config.toml
extras = ["capped logits"]
lr = 0.00197
beta2 = 0.98
MLP neurons of a small language model. Each row is named by its layer, matrix (down: output weights) and neuron, and shows model dimensions 112-239. Each number is 500 + 40 x the weight over its row's rms, rounded and kept within 0 to 999. Numbers have three digits each.
After each neuron's rows, "fires before" lists the tokens most often just after its 100 highest values on Wikipedia text that the model never trained on.

L3.down1667:458467452481548549502492434508529511536501533524527481477522517450404459561548501516509538502524490562535480445539498475506565516500482541551416456513522478440504545455501467483545526401466497522513501556559513504525453442513539485509448553517456472451507473478525563485534426481503510512501547519518532478461498519562521486436511502459467478574546555481447507519423421529508510483430
fires before: "0", "1", " "

L5.down1715:498481543524453485473474451484494466534466524581477527512545491424466491545480549535480580531411532506515487451470503552521513450547523495454483483545488451543454485514492425499498468531501454491485537576508542513499543543479529556502541489460508488486534487492472474545494478454500486380485517475506510494486522466504502566572478460527531555530574493499489523504485497448517513507449
fires before: "0", "7", "8"

L3.down122:572535522513539497509409501534488431475531536451533537546525486547511448502466506440499425471501550518534481515459457474468499492553518554494483560541566466495537550582524483516508509492540532428525500493485493463468486534507528525542552505466467503534550518463504523549419529501477509496511422478549498485533543443449482578470509581508471526606500536545533499524496463463459511513492
fires before: "7", "8", "9"

L3.down759:478491437492497398472496506446560482518523480488492582435561569470485479475503469487520471441540487519500482511443506535483499477529400468492512448413496551470568517502511574536456511439528467614510535559451517557510494414482525452545429418520542479586506567510463491510533521490573429550447461517462531527458495514521575533573470475514460513549509503461495484460506546523489592487482
fires before: "1", "3", "0", "4", "2", "5"

L3.down1310:470552502388474465572516500498411544523529479502539525497438537429462513492511556512466475552517511520539483477495478543559471551495483517502449589448498500537505444549459437502471550479490479493553516505545532508560509510584452495508449561416484509519490513526499432576445448453492529506492497526489625470446469515480534531510477426504534454547498487460421428547496448475504487445488
fires before: "\n"

L3.down1199:510486497584488453470480444527477490499544420561499478553498527436501512552392474566468418428504477445533466444427493548571499448493588495563494470602481471508495467511457478521457514531473523510490415526521527551489490553543504433505466540491457495486483482467586452464503473507466519548488552487432512552574548527507459471481504552510499472467516417457550513510464449477502549483510
fires before: "1", "2"

L3.down120:486490569499429462460460551496583510502490476528460484499484486479545554478588493499549484525503557544439495494485482472485453539499434510542460432502456487549497469490519570441477464517533598538489531512483485568564498447543571490483491493526415506517555468527543506463440490536542447536474469596551502516493495453537515451474463452473486517498449473491536425557539452496467531540433
fires before: "1", "8", "7", "9", "4", "6"

L5.down1583:506495535516460493469493501431504478566551604504589564456451539389518501496464519486491552504492470519524536459460570566489545489449510532521510478416497515444485534544535525507433556442529418525498448520549516522489497523501557388446510433519487475518535451479500489505475549513508486575428424442514586509461493492455470469533526537514475525499512481493467463464560488474512620485550
fires before: "2", "0", "1", "ested", "9", "="

L5.down463:551432496434456505466423494554579480552432446521534478492492492494527439514408480512523558583474522489490516496574493511489538544512529459509469444489541486553485495440516533501477505393431528452461501474477518494521485599419454518556498501485451531487494556420537501499521490564500516500431477530448487473431508477511479531581425519449470571491511469518472478532496517510490483475520
fires before: "2", "3", "4", "5"

L3.down1263:495476549510508609567488440476430514483506523446541539491464517457476529425490535539457583455514519440505511507481584496454485524490467449489505436500518393508490549424466520502592555490509455455552520488532536429498509542418513470494517492488506445555454512466520501503443555468529430440516459489454525527531473516505505543567468439477472393451499488458484520564524468543514500498506
fires before: "\n"

L3.down1646:505536541505520600448490489525492509486473488443568478472470531471494490576499531520515505451505405472481511493468567512488505530440477507493510462478490548528513533531478490553574470472471452533505485517525540501458421466514504511529470505533544557505493535355487545476478480455492459475554521433508491586506488521503439467531494509464515453506494541442447529499561589559558548465412
fires before: "9", "7", "0", "8", "6", " "

L3.down792:542428505462501507495508468511567517446466497481557452548430408515479464519466536508500512515510512546544526528497477421473487455430511455429523391531519508524495557510475432423533480513521444463521457443518543462572500471493506517520500509515461534552553589462514509478508541505497449478527496508491510496543487500523500533491493460497574541462460531502479515424435455546564511533546
fires before: "2", "3", "1", ","

L3.down78:515533508471475507459537471498494439556463464493492569467545568494569514495489537561478507534534461539570517528449499485512506483549458495440457556470494533493537481541517517513507511447490487508470425574506449495482505535474524425547477553498448519467427515470538555528487485543496515489451515479483460451428525461518462498496491540520441496511511465473509532573470500478447403612534
fires before: "9", "8", "0", "7", "2"

L3.down1515:508481463479457474458519534575567505515496518528440435461562501485497562482545465536549496623503404570460460491505531491490524650494554480564468437507506459443479420511457531460499530430467493494476527496491458549476446503540490505509425516517490468498497512475506541543479488500465481599519481481440481506549517557510562518506550543506557454485463623522483497496474532541538532503509
fires before: ",", ".", " and"

L3.down1030:498505502543461493517550528486536468463463546506451509434517534434481511536528467451449510508537523556502531473458498428503406577495472532485426520543508566529485533468475464552544533481558466527463510485505489542502413479550483499569525494499473424544549511512559442492482462452432441483467553522481500480522409472519548540523484383535540501483535519495496494577407536518521434493536
fires before: "\n", " by", " the", " on"

L3.down250:498511543454477517445564491432505435494477452532532545507512555505533491470478582459445468486426511526530556483425502549443507565573572470491408568448512510538520538453541444505512526454436469552518573435532471447477569463508523443536487487491499451570463515445475548511502484535545530485523479522458527437525490523463489521598517517490576539544493503538426475524518506434497517514427
fires before: "\n", ",", ".", " and", "s"

L3.down1601:481561513519532535495552475495461551493503532460592513500464588427473430450449542475539499460481464499528425555487515527427496474465496458547475531472546508444513508452524562491533502465452460536445511514509496488501443513524440469454413573518538468451484461548536475505504584484512493518579500494495566573450503496459461494487415585501451502492560507533434479467467531446487448502441
fires before: "2", "1", " |", "5", "8", "4"

L3.down1411:562450398437506528485469483479597471421513470509481496493515514400509520444553540473424500529496443451411584487472590538527489514508435544453445557568490490512518485486485443431432472486518485492478487557479488507464487456535460577510504561558473487444505544479499583571550520554488523514509490498476490484497531473512524563466487549502519506491500525458545499523439512446541511516488
fires before: "1", "0", "2", "3", "5"

L3.down908:494404473427415523505515496502525458495523456499509456481505516489442489427440525488492565498492502491516539508505524591542468479447424496515492438519488447490491510477473511470450459547519508511554521494497555501462478531558424520469484461510483384542500468440486531485530518510501452509512483524456552493480500503553478550447540506472551528464536493512474457457514524514558582447477
fires before: "3", "4", "5", "2"

L5.down99:513564505501453553480553448509525489452511493414528468514575496432522547481458505477558483549563501503459465534485476534625516505475453466499490594449506499490515437477461576499486490485544465508510504476474491437426573527507519436451495516479491471424515450525469537466459522551429489553541450569426464524519484454555522510473498419537471485530587462489474448509490531382450477490526
fires before: "0"

L3.down424:444497517510524549525560545515437528473506494531454534503507517492524556484466461466557491512469490566508500466523569449488490443496428476460545509445466519471500511433491520494520519466478486576538552495476470487604451535486489482507495434411483485461462446427455391432544497502490452478514544446481556469472514504494463513519515484502510495532488535459484492435488465512553538440506
fires before: "9", "2", "\n", " F"

L3.down989:553490490523518543494466483536477433514502508480520540468577481550547481476467509513495481450495593436521544490527414495455496497523560517562462514576464455528542525531509482515473527497526524489486507514464477417466529522520504480626521497449454533528532586495545577568432514513497496464498381489495504477468547479470533581452443574470529497572501463529562491537516450462417489528521
fires before: "7", "8", "9", "1", "2"

L3.down732:482518510478531505412493510516528445489456491540472517489535541476525381541514544468514530510468506562490515551510450542561492507467476500502508453522414461488471513471500431495478508475532426418493522524479470497514497584492479537458476504516509453490454511505460473508515516455489471547505445494529536595417522505539472584533503440503551469450470433591496400495483542608538464489525
fires before: "9", "1", "0"

L3.down695:462564494568489538522497546454518473486463553466472456563526552450530501493471451502478498537536530471458562598505421467497494405445480520469440475599401486514499510534460456481506480456504437463555567448505534526468483496603420516419516547479496470574562543545496515501469535549544458505452494542560536556497549573554504533557525484444501479519449445441472415493452498478514523492491
fires before: "2", "0", "3", "4", "9"

L5.down1319:489543527525524537543580496515418493449555441432510533510452555475378513495526501556526448470479492470553537491519510525490576451497459572547451515483509488516500514515430492538536483485456487552537471475586557489517453504487487495555514497433503423531525438437529565499487501524561483498554519531548483481549500542567505479526490480472518524452519428535510486460555548512508501527498
fires before: "9", "0", "8", "en"

L3.down1115:536555474467385543458505479475489503520532536446502436579578492467469547415511504436499618487493452502474506482543465503521557436493576480526508424462530495522508534462474513484464508484473530533570456473491433511531509529507518518580498510483553526472532481546414531539541516444471512533569516516467547486537383480586563547502488538549486561500449516483471507491529529440556476466543
fires before: "0", "8", "9", " –", "ald", ","

L3.down1627:577525467448532525522566501519393472512453386503570482480545485549552433516522504460470503425486456491475516485511511555465417527522499508456490433482553521471483501528464477464431474525572466493538506503470441462464494451389497522489548414476540495471470421498449510597498633573453583452560499506502460544509525469432450547509449528477502409584469507530577545460565535472490490499449
fires before: "1", "0", "4", "7", "8", "3"

L3.down1889:533445498545480527450515459475567506551537518475501487541539534429407475612543472517542459487532501446541492526524502462535451498488480442499522574487464548468512517551494507566611529572418463500543502485463523462521521522555541488470509529518503447421443478503514522531454573563517488462502558531523559524461517582452497525481474450483432503456463474510496420434493537490515467483544
fires before: "8", "0", "9", "3", "4"

L3.down638:536502517448547466527564523493595501512442484510515489510562437412468524527529550553503533461525506505505397459598537458448511462535454532543516454504525575473507457547544505487528474453526451485560508380494518518508431518494475481508510540436517499419558528462517482493540483514501545442501540445521493530525451487473465499497454530541557475418514580476493532573421483510507557534508
fires before: " |", "\n", "–", ",", ";", ")"

L5.down1220:450549512469463479487482481472473499560486447511497576529575552503465475456514542510524545453415507466521548475542554484496522441588520509476502586484478497616571444520557461510514525487482450454551537440570478535453451531470478520522481430471496511433564442509477453483481505433526530483508456513493473417487490437475481482540562549479544525506514593441460519481493584459517519418536
fires before: "0", "9"

L3.down1170:518489574523499570483443488582493523493500564576585490520517511556481466594522567399517590502445537458566593479535433502517532516541526457519561449482488459526492521568506459478448500503443493510519554503485542543571531438611475559559453532476507523477477487509525465548489513472556498486531481481479536437536521523563554456457481463580498586475499469528511476558553598465467584544523
fires before: " ", "\n", "an", "ed"

L5.down703:582463600541533500538510497559527531483491586520510449510488511533563489605456563480529485537500500501459567493486435523515501559452533458547463471510526480545527470481493482421440504509485516558545547508482490534485531441522562580540551563556488484463566509553481423567536449467529490489532451441481507438529448519492543483469536484559547523541514513511540545544565501538493518480470
fires before: "-", "\n", "h"

L5.down1573:553505548520486509519451524520488550470511535467381519522527563508466532434568485495554452518485497542510450563509494420482528528460490454523465525528515523499505533608505497547579524545526494555499580585481440534508413487440468495558519477530535493552519501468483495515465578466515500496434530552578486408498483541511501490449448454570534516454551509519521427530476491535482433514540
fires before: " ", " —", "\n"

L3.down90:502495545542472437506541505494558559449537539492528537462466479511456527546503542501503554517540553505495559555529446500521553480505578464474494464494487502482447448506487545531484534487429571435531461533574500495523585493523540516530467414526468506581464529530491473516486401540544496474459486498514522458462539486519536394547524523490500562434483529513485458485433446508478529520534
fires before: "\n", " |", " to", "it"

L5.down1127:524451574535523525516540589560520532504503471434539489447525504521537501478557516493548485480525470485545405482488447466479554478527509481502533548498482553481547507547458486555561443460524531489465428470476509473507556576543463546503445508463450481453463480462521518502535592517546527479487468535484544461482456446437504530533471522527491521552484528462505444507467460496517454553488
fires before: ",", " he", " |", " the"

L5.down1323:471494496565465466516502449456524511585486522489544460524479593480573474482557586500453599499439431453451569534479475445539476487493509494427511517478547489497522506451496550434547471390497468394512538499539539467433494469496504512466528517481535557504491471495446522545524503438488532581529478488476526496460503577495462419511563526480576466438473522512438517507484536451576504500509
fires before: "\n", " "

L5.down136:496539591533469493449513489491549521537496451503487493542518492484491491567471452467623507532460495399438521493500459486494445495569542496483443520528500479586455437494452490584517556512498549556505545555573501548532481500543464509513477508446511515485562483477512528495517496501524478514501515463436433514479509500494602504521475442523483514540565497510511535516435453439454473458493
fires before: "0"

L5.down751:542474512541428504500454521478494480510517449415536524462535516427443532521440488465562520500525437478545487435469474488489487517445498569414512496458445462531540492446483520516532498476533478532465561499456463469509507529520451477487513504570480486459497515524523513443438519541418486470492495496462511460498496531526479541567463522493503506475471449632478536535458559471524495435367
fires before: "1", "2", "3", "4", "s"

L3.down824:502482505511465555525483505433503524500516477454442492444505527507438466563560433541519508472487541532486571495474509534504471551457523509496557486511511542513537459528503462521550475643499457505513472532478502478511529492521459557514487474460466508566495532510442510501495594528485549528483465473502452589445461516525534507487416450532448488512505486458432439497454533518455513512533
fires before: "9", "1", "8", ",", "\n"

L5.down1173:582420530489531539435440552520541512490537525441492478494510459447559489507475459476496583477501486493497565429493422479444518520466485544529512443475541458498477510457472553449450484484496549468516448448444540516495562501532494548437468482446417556419489515450563438496500484526475490450483452537555561494488546515567493512506507528433483535466438582515514453454439541509509440489561
fires before: "2", "1", " medal", "s", "5", " |"

L5.down267:514527567553489527522533510585508516531521471596502446542563488522494487458500502459528482473473521467514547487499430523497528498449462490539470512490506633467497498474540472505492504461482519473507546513535499531491519435548500544558493506549453541424551486515465487517494519507443427433489463505501598519548492550490508504438481469519448526556497466478498496551577469506545507555377
fires before: " ", " |", "0", "4", "in"

L5.down1751:538457550544460545389554513451522476529488506568581556514445471415520487476540504537497510463468505577542373484474526487478519523469508492456512538488431494509435500498514523456500522518527486459471504488481463534516501457540510478606553511561492530475577496471549475451515536503485549494502581482550548583533454477537496519479487463447497530532455560531520459527437497523473504488509
fires before: "9", "8", "1", "ed", "est"

L5.down1053:420526503463517538527522423461517494557513586558537442553473440525459511485510451574520373520562423413510582506537561576470540499445559501458498480563564490584472520460545477440518498583538527546524407478542494572561450516549608466472459562563452526485487522544523531508485469486482492553579469509478559565539555557501489448486571501532541514565544421480525519523509580477462503500383
fires before: "2", " \"", "1", "s", "4"

L3.down1815:495551444512527527528548479469568489504487523521537476514498518467478486532476479493562532610548541452521435525579528480477464472516529603455534505505483479515507584501594502528504476457501457500479555526516518561515490494430430553455522483494486572510484486570491495483474490494479527519522531529571574539498509523490513583567555484519452546508573497524437503488535493465479511485430
fires before: "9", "0", "8"

L5.down1682:485461533559418447504494505497501533494531541506545552390434429406514480547464493550539585494538484507530483437458508571499503516573562544470443471489511537422531453544462561524512481488464538517541500527454477524434523524494511503542487512453492442515503514478513463427546486516501504548516466489482535496465507474482594535514476564530537537465545523573438461459548468555580575523515
fires before: "==", "===", "The", "In", "C", "A"

L3.down433:508511481571534513428516528539490453473542537507485477541471530501497537505525474501476503447553581545490522534527468475534452546437472532521465478441525504426466567608518554479512477490521562492464542482531528521468475511443538486493573468504465434515501581442564484513460488492457493478489556506553454506484513518505489606467539512538553497503498498571518482513504494547447497514524
fires before: "\n", "7", "}", "5", "4", "."

L3.down1322:566493507500441535478469509507468465562508542483531517533450549513477487582522539488471512515431458500470506456415468470502469508535594469535553549474478540494546516483476510526476505480506435539519523552506488509545578473521529456488495464476551523565495543432421507523395426501467477536479534527485514537534507522480515415558579495596527439515563421498499519527500440477436499477564
fires before: "\n"

L3.down236:525508527550514496493456549569496410516459589471465458558517542464516458572540569474411504520552534495509516476541466447520506460498426483500490480489467399487459531522415502488532502510470520460513559490484570500519554418483560370531510571520435544561517506484451488451579489443525518533508516580459526536500516504459506501521501504519499526477460540396434450520501503499579480535590
fires before: " |", "\n", "1", "."

L5.down393:467530521549538518480573514530494565496508558532400587496481490410442542458504468551448499492481534496557538480465487469534520434498498533503532461480560538489525531529497489457479537479441484492511515517464507506505479525514497486512559498444490493522465561495441445536472390437523399489437535467528463485465555586481479484517592427560431436518550562539473483521450494529536493609476
fires before: "\n", "-", "ast"

L5.down1704:494426561522534459436595583480493518483568536471471601503540519498445523519450495512531565441469492505515500521505480496510447507518445453531491506541550381522505428499577527478546433522512460516460513483553589495466496483547508567508486450397474556456484483516479554453545476442480459496553505431507490490540509511467474544527455497513516508588493485445596513517556431468481514456500
fires before: "0", " |"

L3.down1645:520529460561452534529506514545533493509489512505518494511543495505496388480523445412437513522490598569522508573548536448450502421552485466512498458534530544484485494433512519529452432474502512474465477489490518546538433418529489533560515521496550497526486456549478471479440463426437543482524562509467635529534461448542445520622473529458557472439554530524506506536423489488508511480462
fires before: "9", "i", " to", "8", "os"

L5.down1515:503533481552464524525516485515560480508505579524542542501500521446500524490483444488496505505466487439495545474512490536575581477564558539565501495499509496487505564528527573527464476538486532502462501482453565482572412545516565521533492495467450539391490521525522532531503397426549550552499482506491547509526465477504499496537555497497512496481444489569532479540523533412509531468599
fires before: "1", "2", "0", "7", "a"

L5.down1673:450503482450513493415480483501524518481505467511618482472584540446495509545447479485458476489476544527621531471516512434526466572459488472414536466538432498528489495465566440515556508458487502450557491567485496509502480454514406489505468465474466497382494454500472413471488480550478506498400496492443429532527459503494472474467547441531537536495524514576518470511477496514484504416498
fires before: "1", "2"

L3.down1016:545471542473394533551551527495432460489494465510512504461427503414546476405474585493496503547547477558508479500456546491547460589456529435523527522470503492518535518583515426479494533471477521595448511525552522465511506458527477417536469556360410543477472542521485481556501573478468494490517572480519516451509533540431401550498475454496501460576530474458514486539522488505532454580537
fires before: "\n", "0"

L5.down69:540490600522525519499511590444494505578516561448494482472512509419528522484526476422506608459487523478496447529500618556416444544496434454516495516487491500479501503500535540486513558555484526503487509538475534502482473530479498502440539559508503488518468502494535453420516594501497447419463473483474484505525498439477565467484528486515445602505534499522480520536533470491492473491510
fires before: " ", "R", "H", " Ab", " K"

L3.down1312:539515430513501511446426556521488564462559525497507502494424450550462549473478489472443506424530454523440514456494462518554472575509485510446521496466507510527550461518438503532385452471473488491466499541478511488518510536531500485477495509497520464534465467527462491490531539575516491466508445439561498519557549450535535377536537525469575510505536441499515492480409480454509528497557
fires before: "\n"

L3.down144:562491449499450456445525503534473479539511493548534426597490536474515460485429479492545573441466535490514509553453460467559552431457500584529518504522419518470503502495483558478476461554508529475537449574442557490524524467528519523462477537481523498518467471484496416511453580519505529455512450527497468522495488511580471529484470540502445534498531486540462468511502486480464520491571
fires before: "8", "9", " States", "1", " |"

L5.down516:471501504408526545423525457532553515489440477519489489554522513501495435552491551585484492559484514530482461482496477496518454557521481481469473542519511447432512528447564532426486479485508484530565474512512515465500545569463568446522517460460496529491506494494561451540513331528526553541542442445441508477475502550530537440581588505491466573527442564527506505486612533463433509496454
fires before: "9", "0", "ended"

L3.down195:458416432475493490440570520472556525534517452545480440441509517496490496510555419471479525555510486504446453502457527488547477469456455575504428520477564504501559538539526493552473447527485511453480470455528564472469514587546479584524396502495474503514529454517509540474521498563472563449477465504433478507471492502412490495503486565524561533513505526507488509520573505547551522482454
fires before: "2", "1", "3", "4", "5", "6"

L3.down1913:515427463482544539506443435557515456502511440555444503494484512464407468490530533468534486493497538482503537489479447583501510493495441490451445490531465517481496521469486482497486555528508431531515461506571549450547547498466555503521481470466539460568455520519441518498538500540555573510514454493447424439473491530551429541429572510541509502485551560547455462513570449543493485493436
fires before: "5", "6", "7", "0", "8"

L3.down332:477496515515454520473526464514558504556466506472447532533549480523444573459527522547522501432441464446466504444489512426514527489535479557488487484549453425559503461561499494434583479517470516523447500494488457550546488444463541547454488541483496518519512537526532520528573446491517516542528513469518471501398507453537567533480540494495504526476520527560505520488468560436481454480467
fires before: "0", "1", "H"

L5.down217:498462573494545536552599547555496519540500517489568475463518485485499432474443514510455468458519588537491544479581501469412554549518486465530467449566472445531455546532547467488465526409433472460461551509484525513458513452558537553539528521456450514466531498513462540455534559521492527496499536560561490459461508534473540546525506511516528480504483502535447541480463503528504514471531
fires before: "2", "1", "4", "9", "3", "am"

L3.down404:517539538569425472457440513451487490522466399482489445562496532419462510505461456561464504476405491523529469552520565499530511462486505523511483527469484536471506479545556431505500472482504441443505494505508514597471474504494447561542435513476463531485476463535559497503496529447549521499471445491539506594551466550501496464541520554485476524486505458569425438516442402488481516542516
fires before: "1", "2"

L3.down1122:488558541472386451557491523532494569498531446475522491520427538390490490498485521492461417566462494515500414483539459501545496532401456514537495544566517464504490496550467489512510530506412499505479522556461527456528445497460555481512475469466470505428484491562541472506413565518487533499529484486543545487424485432501478473473481439498487385570500463489360418543613481529472534495553
fires before: "\n", "-", " It", " The"

L5.down420:534554458491481472403579546452508478555520528508533489548490495503494516512508416541464492471552540482474479503477496440456428538473485481542540564513461513520546384454484460562428432595494495504510490413497459514489518557538500447498471532559525411539443493499455553474507519529470565637435439406533540576521480529522448513522517469436468523510504496481499503467449527483519446507434
fires before: " |", "1", "4", "9", "7", "3"

L3.down687:474478520553415494489501556490415510506479520440455514502499446444523481499536479468533514454431580608476476557515475556502470531450575409547478529476573523460533437451494494433539455519526488530434534493505510465508519467435456485479513507544509490536480553500472501559473494563504469512457503482514446560509506486496519434481564481515466488491517465480521509539544452565520513455503
fires before: "\n", ","

L3.down199:514512526475542465501544578494477464538520587419541494493561472454484489556425520655418458485484488483556509428523498469583456504492512486544478512496506501550475432523465485456501577500508418511470482530512527436570509548552504473593545476474504512459472482500532522487524505521453550442519524525485437572389517502497524399513530493418446441562478503424536496468464463524508569460581
fires before: " |", ".", ",", ":", "–"

L5.down347:494531403568472487543450461532465460485603464463472522472474510494485573454466514528562547560527452457498534530488519487502504495520519466474476502500562465530579569473462500504530475494485498539480498492492542509546517520463482451469560525598547480540404527517531519499472529488495530528491495529502533483598455522476483503497413545516566488402542452531538542537546489539421487462444
fires before: "\n", "is", " to"

L3.down1041:422508482460516457498522543520399506552534516528469436468557485435497446517408529558458453466457457527574523448519452570491441516475537493582524581435496478596483466536536485421536522478555489427485509498498490442505530554448488474504513539478450427446513484453501544507504461463502535461477515447412384530504468489550553446451507503474490504525467561510555538442507493440536521496562
fires before: " |", "==", "0", ".", "7"

L3.down326:520532584452426468523504407523500430507559467499445493533529569498418527489500509496501487444504447433431530496498446561511516527567452503408435495517529487490494559518506530497532475503538514520522482506514505530551488545504518515554458472457547502429532487454476458492481417409500521506533541448485519434560461472422495495487509488494495484575482536496506433516477608458484511526487
fires before: "1", "0", "8", "9", " ", "2"

L3.down1391:509483591482490492492623588487525503505456567550420482508541447428491550489502476478495547479519483597538489505465470522458456571516563490461470498527471524493516503472568519509512464540470521623470566452502435481465504475497480505571520523494481536537531473467486485521514479510471560494505410523501533452579512557497445512479530519490526508536500517488572553519547466476556477475452
fires before: ",", ".", "–", " |", ")", " and"

L5.down153:531558473485490471511509515553480478481508508512533475538502543517547488545487457420508494556477480558468517558499438550515452630567512468447468495547465430510514449542464424557525542437527501565486473503546529479520506449430469497538530558397424479457487513519465503522503503471546545558458552554503506458528540538498519475530495479512528543588507416425473455491498481489516586539543
fires before: "\n", "it", "ed", "ional", " He"

L3.down1665:456511549477527529472476517498435476502558484512391455555534466489526479540499416501541500564478533531473501571431501499555496499441570507525431521526525476501503467509529439507453490428391466541519522462599517496514525484534472496460480532474444506516510591568453448541530465498515590461456510500520515518472525549529499534524472490481527455531558588450533422464583408497495499513517
fires before: "4", "5", "1", "2", "3", "6"

L5.down1229:478497523518509618471515484547552484533494501502522454504499486528535491536446532515543480481470561559392504536487495526476525469452476511464493464509576538483472515519539544423512423513556557482477438527511547464454509503517457484457526428428465543537555492470462541533507560544489539529559511498479469510482501530503465461489485478529475516541472527508458484562559523499476557552464
fires before: "0", " to"

L3.down1579:556475539476511465479526533483535583479457463562472475479507465469483476532588468468548586509571512510479510475382567460549479498510427546483490508518516454494495458510497453512478474567561396528546523571536511516473493474461491546507555461552489462497523476506469432488494510533504531528474426520512541527435468477549530448538438482472499513506454478490530500503483441451593497479528
fires before: "1", "2", "0"

L3.down1828:478474508515538547435465470518488486500390490478492550527496468557488462486447423473510487515506509519529431556481496470479516495571531516496497513459552543477485511516525510520477492524522512513522492469518400466447507538492561502557457506534500554588523556490504485525444494475475477508468380493500465443558520451474514551491521585552500485485495511524543475527493440470420500518460
fires before: "6", "7", "5", "4", "1"

L3.down1673:526499486504516533472482533571451511493550469512538493534505530467501465529491392514462499497518511489521457504557453543535578550494527507566458484603522495472521496497486501512487458405577479505554484434430535520483462486513583484454455465504433482480503435462494476470505583492508543447525458532464551521480543536520483534462429564449527489485501526489519449484486512556534552475535
fires before: "0", "9", "2"

L3.down23:519550446566533558462417513519501430530485551485570496484467463565453489502448469534541429469487518516515474548535505444442457532600536497480470534562585496500540513504518429530442520527527540464544440458456471456414460484525529548601550495446452532590531532516503534532460582522477514421467453461476487519491474470448504570500464590520477481539498494551458450507503489465450480528476
fires before: "7", "8", "9", "6", "5"

L3.down1186:487498481496467539386486546554507443541506398565481504518525487413464421491498509531485549495548534557494530515544474523482446491471528573535500515502435553473520487534458497493486529518531456490532458508444546543473527528522481485565487472408508451524558515462462499445474562460505499423494469526450527439473522459476512532469499578512551488486473484468449485518534496543508561529488
fires before: "1", "0", "|", "==", "==="

L3.down28:440440500502561485562525448500522531456507467468485517437488536532422525532599460444440456568526464450506557461499520465512502413475518585445477467596471472469542527462485523553452499528468502482452500518500512488462523543543499495445513449556543532497474471545509450507484522552535487540478456463511469450512559469472551502489585500541517558474482507527489509464499494449490557528505
fires before: "0", "2", "1"